config = dict(
    hidden_size=512,
    num_attention_heads=8,
    hidden_act='gelu',
    norm='layernorm',
    norm_place='pre',
    parallel_block=False,
    init='normal',
    init_std_up=0.0167,
    optimizer='adamw',
    learning_rate=0.000735,
    weight_decay=0.14,
    final_lr_fraction=0.03,
    z_loss=1e-05,
    train_tokens=1245000000,
    max_steps=9499,
)
MLP neurons of a small language model. Each row is named by its layer, matrix (up: input weights) and neuron, and shows model dimensions 32-127. Each number is 200 + 30 x the weight over its row's rms, rounded and kept within 0 to 999.
A block is one neuron, or neurons of one layer that tend to fire together. After each block is what it responds to, as a language model described it from the Wikipedia text at the highest values.

L3.up982,156,162,213,196,261,199,172,172,215,213,210,163,158,168,139,207,157,222,185,232,187,190,201,137,146,253,220,226,219,178,233,196,202,173,196,170,270,214,231,182,130,275,209,172,225,171,207,172,243,215,171,139,172,212,204,214,225,166,240,225,231,194,211,170,219,256,193,208,182,219,253,195,217,226,187,170,225,114,179,151,203,188,186,245,133,232,193,254,215,203,209,189,181,266,178,200
Word-initial fragment tokens. Short opening pieces of words split into several tokens, often capitalized song titles, e.g. He in "Heal", Me, Se in "Sequel", be in "beaches".

L6.up80,175,195,206,169,235,195,220,243,185,210,166,207,167,210,179,161,182,186,210,182,211,196,192,197,264,196,215,237,194,254,221,201,180,209,221,198,161,163,236,221,194,210,215,163,222,261,220,183,231,130,217,229,141,217,224,159,170,188,220,179,232,193,189,196,183,215,140,200,208,131,292,180,163,203,165,197,186,212,183,144,192,198,222,209,151,219,187,136,278,217,258,252,209,180,160,222
L6.up93,199,189,156,207,215,186,197,225,189,216,227,212,196,174,224,206,194,223,205,227,230,167,205,182,219,172,219,177,178,161,258,160,225,123,250,234,208,243,225,183,194,195,234,138,216,246,193,208,154,180,202,231,180,228,208,154,247,251,179,185,192,197,243,229,203,228,211,202,125,207,225,198,243,187,197,192,155,167,193,170,228,192,178,184,189,211,295,226,171,217,188,170,223,223,193,211
L6.up429,156,162,222,163,232,180,209,192,218,201,238,275,192,158,195,235,185,242,154,218,219,148,188,178,171,239,223,202,172,174,232,184,194,202,165,210,166,250,193,238,199,221,204,207,199,231,206,228,181,194,225,199,151,172,216,208,212,208,195,186,173,198,238,203,177,155,195,221,205,146,204,201,167,178,203,192,237,192,174,273,234,196,204,233,203,214,271,211,226,173,207,219,171,183,179,184
L6.up677,141,178,264,247,225,207,195,223,224,248,136,203,198,196,221,226,219,213,223,164,196,170,184,185,214,214,238,181,224,183,228,151,193,187,243,192,236,229,240,179,205,182,242,263,179,219,223,177,158,228,158,182,183,132,234,181,213,154,206,168,161,245,228,234,214,197,202,115,181,189,226,189,242,148,215,257,203,234,232,181,180,235,210,144,201,205,195,210,184,190,248,216,189,202,145,212
L6.up911,182,142,192,216,241,190,221,182,207,221,223,160,220,180,193,187,182,182,192,175,211,222,200,165,222,189,250,218,214,210,248,150,238,184,235,211,224,199,257,244,186,201,193,179,238,229,192,192,222,189,196,181,235,174,232,156,193,184,233,216,139,174,218,201,196,183,178,186,228,117,212,121,183,260,170,183,197,171,248,143,185,189,164,236,170,196,189,249,185,230,230,181,183,193,161,185
L6.up912,175,203,149,217,247,176,206,196,203,188,202,207,242,135,198,232,176,156,191,212,217,172,206,228,217,210,200,196,222,239,180,174,210,215,261,207,146,163,197,183,205,237,232,124,153,220,196,213,200,176,207,237,206,244,230,173,203,200,218,189,163,189,199,234,174,181,161,219,196,172,193,175,252,185,148,162,200,172,231,193,171,162,189,226,204,224,224,214,225,191,163,228,215,256,148,185
L6.up913,214,222,259,189,166,191,203,167,192,180,194,197,176,131,224,199,208,234,218,251,149,172,246,205,226,161,218,215,144,125,202,155,201,187,220,229,168,183,169,168,146,194,216,246,263,208,152,186,173,225,204,248,191,157,218,216,240,150,239,210,171,178,214,164,193,209,197,160,198,173,219,200,198,178,195,188,177,192,225,177,142,191,223,241,194,150,220,163,143,190,220,256,179,197,208,175
L6.up1134,175,145,181,233,212,203,213,188,211,178,212,205,199,182,199,190,168,229,191,171,192,243,221,162,247,180,213,177,138,188,203,182,213,153,190,178,223,177,207,189,182,240,172,184,226,174,194,189,210,198,192,202,159,164,171,215,237,202,205,203,179,201,185,221,185,164,160,160,258,209,243,193,213,198,185,247,194,253,197,195,202,178,195,233,223,210,202,221,160,212,245,232,145,172,184,186
L6.up1655,144,235,197,195,197,257,181,178,223,196,188,217,191,143,203,199,228,185,179,172,212,182,203,192,195,120,246,200,168,181,189,184,249,247,209,252,193,234,203,203,155,189,225,191,195,225,180,203,135,153,202,192,179,183,186,241,167,224,191,167,205,215,230,164,169,205,199,200,157,220,210,165,212,186,142,165,178,208,204,196,200,184,177,212,148,211,229,260,194,248,212,214,178,185,210,198
L6.up1753,188,170,221,236,216,169,193,247,198,176,194,202,199,132,145,240,178,235,211,222,226,171,182,230,204,199,248,190,204,178,192,216,158,220,226,176,187,189,214,232,188,232,208,228,246,223,181,203,222,179,219,185,149,244,233,166,197,196,175,193,181,198,216,173,227,210,243,212,211,171,203,179,205,179,164,234,188,207,119,197,191,145,229,223,157,185,172,169,271,136,207,146,253,140,235,158
L6.up1755,206,149,273,172,228,215,189,201,176,162,205,200,227,164,191,177,244,204,233,183,245,168,255,239,147,178,242,180,158,238,233,198,204,175,194,226,195,204,224,197,214,241,260,166,184,243,188,201,213,238,219,150,211,168,226,221,205,149,237,78,146,202,212,250,188,203,152,191,157,154,255,210,210,167,189,146,245,185,189,206,163,154,180,201,185,187,174,150,191,186,224,254,127,221,184,167
L6.up1870,194,190,203,162,200,229,187,188,154,211,217,172,208,225,215,198,150,181,193,137,203,195,180,170,209,246,253,217,216,208,253,177,217,208,205,149,176,160,210,250,129,204,207,198,255,219,197,232,224,241,250,138,134,162,278,223,198,188,252,207,197,197,266,211,196,198,167,207,182,209,206,214,230,191,201,184,134,142,172,206,209,214,196,234,228,235,189,181,186,194,204,174,157,193,257,193
L6.up1874,222,146,251,190,231,230,229,223,188,193,217,170,214,164,202,201,143,250,209,160,203,132,188,230,179,228,217,175,173,172,229,198,128,185,248,192,172,191,198,208,189,198,198,217,223,197,218,190,173,256,195,163,187,207,212,180,174,212,185,200,181,177,202,219,157,205,222,213,226,132,232,215,221,273,180,168,167,219,186,186,224,166,212,239,194,226,196,196,215,197,213,192,164,195,168,114
L6.up1882,195,168,179,237,204,169,188,147,202,235,275,183,180,183,230,177,232,169,211,196,209,157,250,186,196,186,203,223,182,169,240,168,195,201,222,230,207,203,239,192,204,250,206,198,183,214,184,214,191,194,224,155,113,95,206,178,251,178,153,190,211,241,245,251,248,231,178,190,195,226,204,192,152,149,192,139,265,197,191,240,251,180,165,183,226,162,240,237,204,253,163,253,202,161,172,186
L6.up1943,204,207,224,203,166,228,172,231,235,188,154,229,189,153,155,250,248,168,185,138,213,156,215,227,153,243,158,193,143,210,214,202,150,211,181,255,185,255,226,202,195,195,205,181,207,177,201,194,174,152,217,183,171,177,182,203,280,220,197,184,164,201,184,172,179,180,177,206,167,179,226,177,217,194,201,198,217,159,198,274,195,156,242,209,148,194,145,179,182,264,247,221,246,193,211,164
L6.up1992,153,182,190,213,219,213,222,171,229,188,244,258,216,163,198,186,192,215,233,153,207,140,183,176,234,217,242,214,166,140,215,180,236,210,187,199,169,192,183,248,191,189,213,193,231,221,156,191,232,196,206,210,136,143,201,233,234,157,199,156,180,206,204,196,235,175,191,180,215,152,226,167,170,224,208,226,175,144,186,122,168,242,227,245,151,204,267,176,275,221,216,251,215,169,231,169
Place name completion. Final words of place or institution names after at/in/near, such as Cemetery, College, Road, Church, Avenue, and the locating prepositions themselves.

L6.up173,258,216,194,209,202,175,185,168,281,241,210,172,210,203,208,184,187,215,162,140,191,217,228,188,165,208,221,222,194,164,237,227,173,191,199,156,219,196,245,196,195,185,178,255,156,206,207,190,180,203,255,160,168,231,216,223,244,173,233,232,139,171,180,172,213,201,199,230,176,215,223,221,204,215,171,225,226,148,242,209,197,245,210,201,189,226,194,208,210,193,247,233,218,186,190,223
L6.up182,193,226,180,214,210,194,140,207,200,148,203,208,193,224,145,227,152,228,210,224,229,254,300,209,201,182,245,215,204,164,224,187,205,207,188,240,212,175,230,197,153,196,154,183,233,200,215,170,164,169,194,191,206,178,186,297,220,226,228,211,211,236,164,218,182,148,222,181,191,160,222,198,176,176,232,222,273,127,174,117,154,200,170,197,190,169,202,250,138,193,204,250,228,240,148,190
L6.up395,134,210,129,211,250,203,223,200,206,210,177,174,188,164,151,222,194,163,247,161,162,224,231,168,190,184,217,221,177,165,186,225,210,181,169,249,239,208,266,199,223,190,186,193,250,228,200,233,163,170,187,223,150,192,235,177,206,211,254,155,186,151,182,211,242,189,232,182,186,191,242,188,195,155,181,159,181,173,201,205,248,191,211,288,221,169,209,145,219,224,205,224,205,187,113,147
L6.up414,199,215,172,202,223,145,228,246,209,230,252,239,170,168,192,243,136,204,207,205,193,201,264,188,181,186,191,191,197,180,236,206,201,201,158,174,269,178,131,178,224,209,204,232,202,194,139,203,188,124,162,213,267,240,226,194,176,184,212,191,197,174,235,212,200,193,220,142,142,237,238,236,205,198,200,189,197,176,222,180,266,187,135,189,221,211,164,210,171,218,174,188,181,197,112,249
L6.up584,225,168,206,207,251,206,160,207,212,201,209,173,160,166,231,272,159,247,244,161,229,209,225,222,232,200,204,228,234,256,212,186,214,185,226,168,206,179,205,201,174,216,198,190,220,200,175,133,194,198,191,206,212,230,179,202,219,246,181,214,150,198,212,175,199,153,181,185,240,219,223,159,279,199,209,182,216,212,221,177,199,199,178,197,162,201,251,210,113,167,187,227,224,181,168,181
L6.up827,162,204,193,172,255,234,240,212,178,191,228,184,199,186,205,255,188,234,213,205,196,255,230,191,238,177,191,165,223,206,207,228,216,199,228,216,242,143,142,193,150,205,175,205,220,270,246,180,209,169,216,218,172,198,251,209,209,147,189,233,153,224,213,196,209,210,218,175,186,153,265,236,228,160,253,265,237,210,179,159,227,167,193,190,193,195,242,246,210,217,163,170,183,143,220,150
L6.up846,171,192,253,193,227,214,239,192,233,173,156,242,244,226,207,209,190,209,190,240,262,163,184,147,194,153,181,189,142,196,207,183,162,236,239,202,161,190,177,188,173,231,152,192,199,211,196,217,151,196,228,218,169,173,174,206,184,185,200,216,187,217,182,175,189,167,264,194,235,172,236,180,183,228,245,233,233,185,209,175,219,232,117,169,163,161,194,273,168,195,184,184,189,215,195,203
L6.up972,240,247,208,197,214,222,201,225,224,207,171,170,198,217,195,186,177,166,187,217,162,174,222,178,204,163,186,221,144,171,240,156,154,243,207,181,214,207,256,218,204,208,214,170,217,223,232,245,125,200,152,161,142,153,214,216,218,242,224,174,156,182,192,178,138,196,230,214,157,186,217,203,210,215,224,210,216,168,215,198,226,236,192,207,145,171,173,279,197,199,158,177,247,224,253,194
L6.up976,170,206,235,195,252,215,221,200,164,166,156,163,241,174,192,173,177,228,197,175,200,166,220,181,190,125,235,207,171,217,194,189,200,161,213,222,185,218,208,220,176,205,187,155,253,206,195,215,163,215,217,216,165,238,198,174,214,171,156,228,203,213,231,212,236,196,201,176,282,159,202,203,188,228,262,188,196,221,202,171,213,194,172,217,138,149,140,224,176,152,144,188,210,191,190,187
L6.up1414,201,219,202,211,166,202,212,225,217,241,220,175,201,175,173,254,154,240,200,231,220,190,217,157,219,211,234,225,253,148,201,160,181,203,244,169,243,173,214,220,181,219,226,237,196,192,195,193,213,164,220,229,139,171,189,252,219,232,164,187,194,202,184,191,262,221,164,178,231,247,235,224,160,184,176,193,230,174,271,231,178,196,170,205,152,206,235,205,252,197,243,219,207,172,228,225
L6.up1423,194,230,182,153,166,175,211,201,219,209,179,179,178,226,212,254,169,194,194,260,283,171,266,176,150,194,197,189,156,185,192,199,145,137,188,209,186,227,189,177,213,197,163,208,250,162,176,181,184,201,203,244,200,183,193,151,247,178,226,155,229,234,205,263,202,233,241,146,227,217,175,160,205,220,212,237,214,210,217,252,157,199,166,226,183,177,173,237,232,202,183,268,197,191,210,173
L6.up1607,197,234,184,146,243,246,170,190,218,191,202,249,191,221,199,207,159,236,197,157,213,173,201,197,201,177,230,241,170,143,159,194,180,168,217,149,203,191,175,206,196,217,231,195,237,224,146,233,136,220,248,225,203,181,209,227,198,271,207,203,216,265,178,190,227,186,215,172,250,165,234,158,171,195,220,221,196,204,155,218,216,156,172,168,228,207,204,223,229,244,225,239,201,267,225,228
L6.up1682,165,181,204,183,203,246,208,128,236,174,197,214,169,147,186,232,193,182,121,163,216,179,260,186,174,175,183,212,193,185,206,219,194,161,176,232,177,228,226,150,165,206,189,217,188,160,115,193,221,155,200,252,155,205,246,196,224,168,218,145,196,209,150,263,199,216,209,188,213,154,243,169,235,178,231,244,257,203,192,218,221,116,172,229,201,178,234,191,238,209,231,205,199,197,196,205
L6.up1685,205,246,203,164,244,188,215,185,276,230,205,210,136,197,235,187,204,183,198,192,198,184,172,204,216,230,234,219,217,209,207,190,197,206,173,206,221,192,201,208,143,219,200,175,225,194,203,226,208,229,225,218,188,215,186,187,187,207,223,180,254,187,198,192,162,151,197,231,167,218,210,201,185,151,209,255,241,216,185,145,221,212,136,210,206,239,198,234,200,130,256,235,211,124,190,192
L6.up1814,199,243,200,185,205,186,172,174,209,262,183,213,193,219,151,202,151,169,242,199,186,172,188,220,190,232,220,184,201,237,176,158,150,202,228,152,187,174,238,233,215,213,232,221,245,213,207,195,141,181,149,201,199,210,193,167,211,194,194,206,145,199,197,166,196,182,194,255,179,212,266,233,153,162,214,186,208,237,238,213,248,208,220,192,154,258,178,208,252,199,170,216,198,233,179,155
L6.up1864,213,200,233,183,188,205,151,208,267,231,281,233,153,202,197,207,173,181,154,228,199,271,189,204,190,234,226,217,224,209,210,204,175,152,166,180,200,126,188,234,191,241,129,265,209,195,178,119,181,237,233,210,179,217,253,184,170,174,213,140,200,268,165,178,202,218,220,192,160,179,203,228,207,198,233,220,208,197,212,248,222,183,135,175,207,203,187,203,263,243,187,194,216,205,162,197
Word-initial fragment tokens. Short opening pieces of a word split into several tokens, often a capitalized name or uncommon word, such as Al(toona), el(dest), Le(athwood), re-.

L7.up309,192,209,221,227,176,188,246,216,237,215,216,171,253,177,185,195,211,179,183,221,204,187,145,219,194,186,246,185,141,185,187,203,165,172,187,182,230,183,198,191,210,196,212,205,198,159,206,211,155,174,215,209,208,217,205,207,278,226,263,216,203,190,179,187,161,210,218,190,188,180,212,151,264,143,192,197,245,159,179,200,199,188,175,194,156,122,202,250,214,247,203,197,184,202,195,108
L7.up428,181,184,205,155,318,194,212,212,198,211,217,191,158,189,177,207,215,271,177,181,243,184,218,210,225,192,204,206,132,220,210,195,158,175,223,217,217,220,192,181,183,243,210,188,224,195,189,197,186,180,201,243,195,205,198,184,183,208,220,218,223,170,173,194,200,150,241,153,182,178,236,224,224,231,227,222,218,188,182,271,200,162,177,190,149,180,215,237,231,197,191,254,255,190,170,174
L7.up445,197,229,218,118,161,198,166,170,216,212,209,135,160,214,205,223,172,214,224,183,171,158,249,182,184,146,268,189,160,190,160,230,215,171,179,179,197,194,220,202,194,178,192,184,254,209,149,285,230,175,243,227,211,201,208,196,214,223,215,181,143,178,221,211,189,145,213,233,162,210,213,197,242,202,189,188,231,184,232,205,172,208,222,204,214,163,162,217,249,198,226,235,186,210,187,218
L7.up1005,188,243,222,167,228,147,182,189,202,194,239,244,154,170,159,193,189,214,198,176,219,175,228,130,223,209,220,228,197,243,174,223,219,230,205,173,199,203,154,175,164,226,207,181,237,194,179,197,185,123,261,247,224,227,209,198,228,167,130,213,232,254,195,202,153,219,151,169,203,178,201,152,172,203,237,196,216,174,200,211,185,180,228,172,195,179,184,232,220,193,223,247,212,210,223,169
Name-internal particles. Non-final pieces inside multi-word proper names, mostly particles like de, von, al, Al, also first names or place words like South, Mount, Lake.

L7.up151,265,221,167,201,196,190,286,204,201,258,235,173,182,170,169,235,253,180,165,196,167,231,175,205,161,254,183,141,190,182,204,172,204,161,165,237,236,196,197,189,253,128,200,219,184,198,179,151,184,165,209,116,179,220,230,173,204,210,230,217,205,166,175,252,218,206,247,239,209,226,261,197,208,170,207,151,216,187,181,251,209,237,181,219,201,226,209,156,183,202,197,190,194,199,259,192
L7.up376,217,176,204,271,214,220,212,170,248,188,174,182,203,123,154,209,212,261,118,196,246,226,246,175,165,210,176,150,181,191,182,181,188,170,222,221,156,209,191,176,166,160,202,222,218,238,258,178,192,191,194,202,149,249,204,221,210,239,245,156,215,160,171,189,176,216,194,231,211,213,200,174,182,205,190,187,185,170,183,244,194,233,225,187,217,176,161,191,172,231,207,202,206,163,226,205
L7.up1080,209,225,211,241,222,194,241,192,154,189,210,249,224,196,184,176,222,246,230,207,226,173,184,197,191,222,238,207,224,191,196,214,206,214,184,245,154,194,203,225,224,178,203,219,207,186,206,184,225,236,200,242,249,137,245,184,215,189,226,209,152,223,226,237,205,137,192,186,245,198,230,208,201,154,181,179,118,201,221,215,211,251,185,174,181,173,252,177,208,236,229,183,163,141,224,196
L7.up1157,205,273,242,161,166,233,230,198,187,175,213,184,194,154,186,218,217,172,179,212,259,199,185,170,225,191,217,171,185,169,225,218,227,163,180,164,221,163,225,184,221,180,235,158,289,234,182,216,194,169,193,192,231,230,148,222,234,188,218,244,198,219,211,201,210,194,178,193,251,236,250,147,182,155,195,203,172,191,251,189,150,211,181,214,206,174,211,147,227,176,254,196,179,178,230,236
F/C word-start pieces. Consonant word pieces, mostly f, c or b, that begin a word or a compound's second element, e.g. Sozial-forschung, Schoen-feld, spac-ecraft, Fincher.

L7.up963,192,202,174,248,210,208,188,227,191,225,240,256,155,131,152,175,226,206,256,172,192,150,205,157,198,173,208,192,200,177,237,200,148,208,211,210,182,153,192,213,215,173,166,155,184,238,189,181,175,179,124,207,83,217,236,196,196,181,203,159,174,145,256,212,172,178,157,178,224,172,222,206,210,179,175,149,197,146,199,188,183,200,148,219,191,230,203,178,187,225,215,187,155,155,202,158
L7.up1049,193,198,167,212,241,278,199,198,204,165,194,257,226,109,207,230,207,210,222,133,215,189,242,137,202,173,206,180,161,202,219,230,217,211,147,179,208,185,223,177,154,175,239,206,181,178,209,170,140,161,163,200,206,170,267,163,219,213,228,149,185,205,179,249,180,160,184,216,156,153,239,167,178,168,152,179,221,131,181,202,189,177,153,222,155,156,164,142,199,183,196,205,196,216,213,184
L7.up1538,186,206,214,220,197,188,153,217,169,189,191,176,121,153,212,190,224,157,148,213,167,177,237,177,185,210,250,197,176,174,189,220,171,224,204,212,148,215,212,194,169,158,221,194,189,212,200,161,181,183,217,154,162,208,246,222,139,239,200,150,228,180,138,161,199,231,198,216,198,167,234,165,234,201,202,164,144,185,186,213,163,225,166,269,201,167,216,222,208,217,185,183,214,237,199,224
L7.up1660,193,201,194,211,289,223,168,233,204,171,228,203,239,163,215,200,197,189,247,189,231,151,228,166,166,132,173,187,166,172,257,201,211,226,189,202,189,212,188,216,137,166,185,177,210,211,191,221,201,174,188,178,239,159,185,183,200,220,182,213,249,211,186,211,217,169,165,145,182,160,232,193,185,139,188,205,143,226,211,237,191,227,209,243,203,149,233,177,201,246,212,238,225,160,183,154
Place-name pieces. Word pieces inside or ending town and city names, often after in or at, or in table cells, such as Centerv-ille, Zagre-b, Kn-owle.

L6.up32,299,189,241,233,235,145,214,215,216,241,200,222,199,215,194,205,201,207,194,194,198,189,200,188,175,177,215,207,210,177,217,175,176,191,201,203,215,159,133,197,189,238,190,215,225,182,215,221,189,220,216,209,211,217,198,187,212,204,268,207,181,174,181,199,148,202,176,228,214,210,237,197,197,131,169,188,209,223,211,161,224,162,180,200,211,193,192,220,176,202,204,199,220,164,182,185
L6.up204,191,235,195,200,228,179,178,231,242,222,224,224,158,207,173,181,190,181,182,164,186,228,211,201,256,177,181,226,227,176,235,159,205,232,245,213,199,182,153,226,229,199,180,203,232,238,229,206,159,183,247,218,203,252,167,182,189,202,197,160,170,188,200,223,184,178,231,234,182,209,225,186,248,137,173,150,212,182,167,169,211,240,236,172,142,145,188,181,189,204,187,259,187,159,148,186
L6.up328,175,216,225,212,205,202,180,228,178,200,176,194,170,234,218,212,193,172,144,287,235,206,198,183,195,246,196,164,175,169,151,125,153,178,216,212,184,234,174,141,221,223,288,142,247,213,151,194,151,181,228,209,209,221,156,264,147,229,210,235,177,181,202,145,246,204,169,180,204,183,215,229,187,170,219,198,172,142,148,171,239,158,222,230,197,229,174,171,210,225,205,230,230,251,160,193
L6.up338,192,211,277,161,206,207,231,199,210,278,237,241,202,202,173,220,150,174,173,272,228,184,199,190,191,213,183,214,132,216,175,162,220,173,177,171,178,157,202,192,208,215,186,208,236,182,193,206,168,173,242,219,188,195,230,200,240,191,219,221,168,240,175,173,215,254,221,180,168,174,189,225,230,209,241,208,264,171,204,209,212,169,272,156,167,141,199,221,246,214,187,222,250,251,174,190
L6.up543,212,212,233,194,231,219,214,226,209,274,237,176,176,177,211,220,174,212,207,224,190,167,184,224,182,225,181,236,172,236,148,213,167,223,144,169,188,194,175,176,207,190,238,224,186,186,137,193,195,192,222,165,156,218,226,150,246,256,233,151,222,243,207,181,192,144,288,153,201,222,239,226,212,240,231,223,220,219,203,222,249,225,163,243,221,224,195,175,248,181,182,153,201,195,196,124
L6.up580,175,243,160,241,205,179,231,236,229,255,211,215,205,146,194,218,169,202,186,250,168,154,181,168,191,162,167,198,168,196,219,182,176,171,191,183,242,177,174,170,212,176,158,219,169,231,233,236,185,200,188,169,194,195,208,167,171,219,198,199,203,219,255,184,206,242,192,212,229,218,177,186,235,186,205,220,213,138,180,214,253,235,228,226,225,148,222,221,205,215,233,230,219,204,215,180
L6.up586,237,197,290,240,203,187,200,163,180,220,200,216,172,175,229,200,190,169,175,249,212,237,200,180,217,190,192,196,190,181,221,228,154,191,101,216,212,199,193,203,178,188,149,180,162,193,216,213,207,219,151,153,209,213,281,236,220,198,188,235,170,194,201,187,186,190,216,226,233,195,225,194,187,217,197,224,209,142,192,190,197,170,197,217,192,232,235,226,209,191,206,188,196,244,191,218
L6.up622,222,160,190,206,237,196,240,229,203,172,243,188,210,203,164,209,191,250,165,240,178,205,213,168,152,214,167,165,213,144,219,226,177,183,246,177,223,200,199,123,194,179,182,205,179,234,194,238,200,185,246,167,188,206,206,149,224,236,189,183,212,228,180,229,177,201,218,199,222,218,198,164,214,219,190,227,196,189,240,218,287,196,174,202,168,202,191,193,211,177,215,161,193,206,256,227
L6.up759,207,158,195,174,204,161,291,209,224,162,178,218,191,149,155,237,196,212,206,254,197,218,195,200,178,211,183,147,185,154,168,204,216,232,281,222,212,166,193,215,238,136,201,186,189,230,174,187,209,207,206,187,180,172,258,123,232,235,198,215,176,184,200,224,146,159,206,208,209,205,223,221,234,136,185,179,219,241,165,162,212,203,175,229,238,216,189,199,177,226,261,206,219,232,204,207
L6.up860,181,213,213,196,227,202,286,224,182,216,215,201,203,201,127,221,224,249,192,192,210,213,220,204,222,228,198,171,223,182,223,164,206,210,207,133,156,195,216,197,236,180,224,216,253,197,177,205,180,229,196,204,197,131,195,172,224,244,188,230,190,161,210,228,225,187,220,203,231,160,200,198,288,155,124,189,217,185,236,200,180,185,219,264,188,167,204,225,207,211,193,223,179,228,206,169
L6.up1362,234,180,236,176,233,187,218,170,182,190,221,192,142,227,227,185,216,178,149,189,215,248,176,164,159,208,213,206,237,196,210,191,124,199,257,218,245,255,183,156,255,196,238,233,160,247,195,188,165,176,179,233,213,198,206,195,248,212,193,197,222,176,159,211,212,195,163,214,187,202,208,163,197,195,186,223,248,195,181,258,198,222,164,186,162,217,216,226,219,184,207,199,208,234,202,194
L6.up1515,269,254,161,214,221,193,203,233,219,224,228,150,218,192,191,216,211,235,149,205,217,203,177,209,207,228,224,223,220,152,216,196,225,252,234,213,243,142,188,176,182,194,239,195,205,214,210,232,158,176,214,202,237,196,192,199,225,219,206,231,171,172,188,208,209,174,194,162,183,207,237,206,230,172,211,162,217,207,191,211,208,203,175,164,174,148,202,185,168,210,201,186,195,190,173,192
L6.up1549,230,249,226,184,221,237,250,189,228,198,202,207,130,217,204,262,214,172,176,220,172,211,216,126,165,195,171,209,183,167,201,162,206,198,157,184,290,160,180,180,237,195,235,240,235,228,192,174,184,169,194,208,194,224,197,156,223,203,177,261,182,218,196,184,193,175,172,205,259,188,229,180,150,193,178,246,191,203,205,197,209,219,168,231,217,169,160,199,186,159,184,198,174,215,240,174
L6.up1648,171,164,208,222,212,180,234,163,189,171,180,150,196,147,211,224,174,190,203,237,197,198,155,207,184,230,256,156,243,206,179,183,161,170,198,151,220,159,200,210,195,211,148,202,190,218,229,192,205,202,249,190,207,163,213,173,218,202,243,220,209,195,217,242,251,177,202,185,156,181,216,189,176,198,161,189,188,203,254,197,252,207,203,248,225,244,145,180,202,204,182,210,188,201,163,219
L6.up1739,207,137,257,218,245,186,250,156,192,171,141,136,232,200,201,179,213,219,175,217,203,162,235,198,201,194,221,205,214,213,224,255,204,175,219,200,183,142,219,243,196,211,157,162,230,204,218,212,170,135,185,197,179,207,174,168,204,227,263,180,153,199,255,190,153,189,206,133,232,210,196,241,233,256,141,186,200,132,253,179,185,217,231,246,186,206,231,197,172,168,189,239,233,193,191,174
L6.up1947,202,227,209,203,215,229,267,212,212,186,203,175,233,174,192,226,184,224,153,204,190,223,156,190,174,203,179,215,241,140,196,157,188,170,180,197,212,203,181,249,182,219,204,133,241,206,215,212,156,173,202,156,201,225,231,212,251,185,181,197,178,197,228,215,179,201,215,206,207,134,226,221,159,216,197,149,187,210,171,232,235,235,181,247,182,149,262,158,229,178,235,206,168,190,243,179
Split-off initial W/F. Lone letter tokens w/W and f/F that begin a longer word, often after a quote, bracket or hyphen, e.g. "w|arm", "W|elcome", "f|ine", also W for wins or west.